{
  "n_kv_head": 4,
  "d_mlp": 448,
  "norm": "rmsnorm",
  "norm_place": "pre",
  "qk_norm": true,
  "parallel_block": false,
  "init_std_qkv": 0.0339,
  "init_std_o": 0.0,
  "init_std_up": 0.0339,
  "optimizer": "adamw",
  "lr": 0.00226,
  "beta2": 0.98,
  "train_tokens": 151000000,
  "steps": 4609,
  "dataset": "wikipedia_en"
}
MLP neurons of a small language model. Each row is named by its layer, matrix (down: output weights) and neuron, and shows model dimensions 160-223. Each number is 128 + 24 x the weight over its row's rms, rounded and kept within 0 to 255. A neuron's up and down rows have the sign that makes its largest values positive.
After each neuron's rows, "fires before" lists the tokens most often just after its 100 highest values on Wikipedia text that the model never trained on.

L3.down421 [144 120 116 154 134 113 119 140 113 122 122 188 136 163 146 126  83  94 163  70 134 164 151  66 133 126 105 113 129 150 114 147 117 138 183 151 131 175 116 100 110 123 122 138 104  93 112  91 123 118 139 121 121 171 160 127 116 131 135 101 131 129  74 154]
fires before: "est ", "er ", "ity ", "f", "thern ", "ts "

L2.down141 [102 123 140 126 108 144 147 105  89 110 133 173 113 167 140 123  84 129 155 122 149  90 144 148 153 161 131 107 133 136 167 127 143 109 148 125 117  66 139 163 115 125  70 143 108 172 132 183  87 124 140 128 144 132 116 121 132 165 124  89 133  99 141 116]
fires before: "| ", "the ", "v", "ior "

L3.down49 [146  70 120 120  81 117 111 143 106 122 167 120 125 131  98 117 184 111 135  83 133 124  87  73  81 159 148 136 173 109 129 147 134  95 144 145  86  96 138 109 121 131 125 140 100 130 129 113 136 137 171 179  99 151 123 125 107 110 136 124 147 132 133  99]
fires before: "n", "k", "n ", "ther ", "ned "

L3.down328 [131 110 118 121 152 119 122 100 135 155 119 152 121 159 117 145 182  91 140 168 116 153 100 130 115 126 112 129 137 126 148 160 124 144 110 101 152 157 106 165  91  92 140 113 130  96 115 124  95 115 100 129 106 141 133 141 141 114  93  82  73  73  76 125]
fires before: "any ", "eti", "et", "ue", "tur", "il"

L2.down285 [153 167 116 130 134 124 128 105 126 151 115 151 131 129 165 167 147 153 164 144 108 109 137 173 124 118 154 152 101 120 115 109 139 118 124  99 121  72 110 132 134 145 166 173 113 149 137 159  91 142 127 159 176 107 127 124  93 129 124 138  91 133  60 128]
fires before: "in ", "at ", "for ", "on ", "a ", "as "

L2.down370 [119 129 139 139 141 148 154 157 117 158 108 109 139 129  91 100 140 143  75  84 146 125 133 146 133 152  89 119 116 175 150 145 115 113 118 106 156 128 133  92  41 134 117  79 121 130 170 135 151 114  79 165 139 154 160 103 125  89 127 144 149 104 114  87]
fires before: "am", "ams ", "par", "b", "ned ", "e "

L3.down94 [128 145 129 125 151 112  97 154  82 170  92 102 116 145 126 126  95 126 104 121 124 142  96 137 132 152 146 160 135 118 152 118 116 149 130 140 141  98 144 140 132  92 102 107 143 116 115 128 140 139 101 174 123 116 100  59  98 122 128 136 113 104 188  70]
fires before: "to ", "out ", "by ", "from "

L2.down282 [128  93  98 121 113  88 151 150 126 104 115 130 131 179 149 159 128 136 202 127 134 139 138 155  99 124 111 168 152 137 160 173 165 109 116 109 144 110 149 129 113 107 179 126 148 110 134 141 139 194 185 164 129 170 141 144 120 105 151 145 165 158 142 109]
fires before: "thern ", "th", "ther ", "th ", "the", "f"

L2.down111 [106  83 111 142 173 126 144 153 179  86 130 130 104 132 111 162 121  85 122 114 122 126 108 117 145 136 120  92 192 137 114 121 107 138 143 111 109  92 130 153 116  79 142  81 129 159 117 114 121 139 120 159 126 112 160 110 139 159 111 123 143 124 128 117]
fires before: "to ", "tain", "t", "tain ", "t ", "s"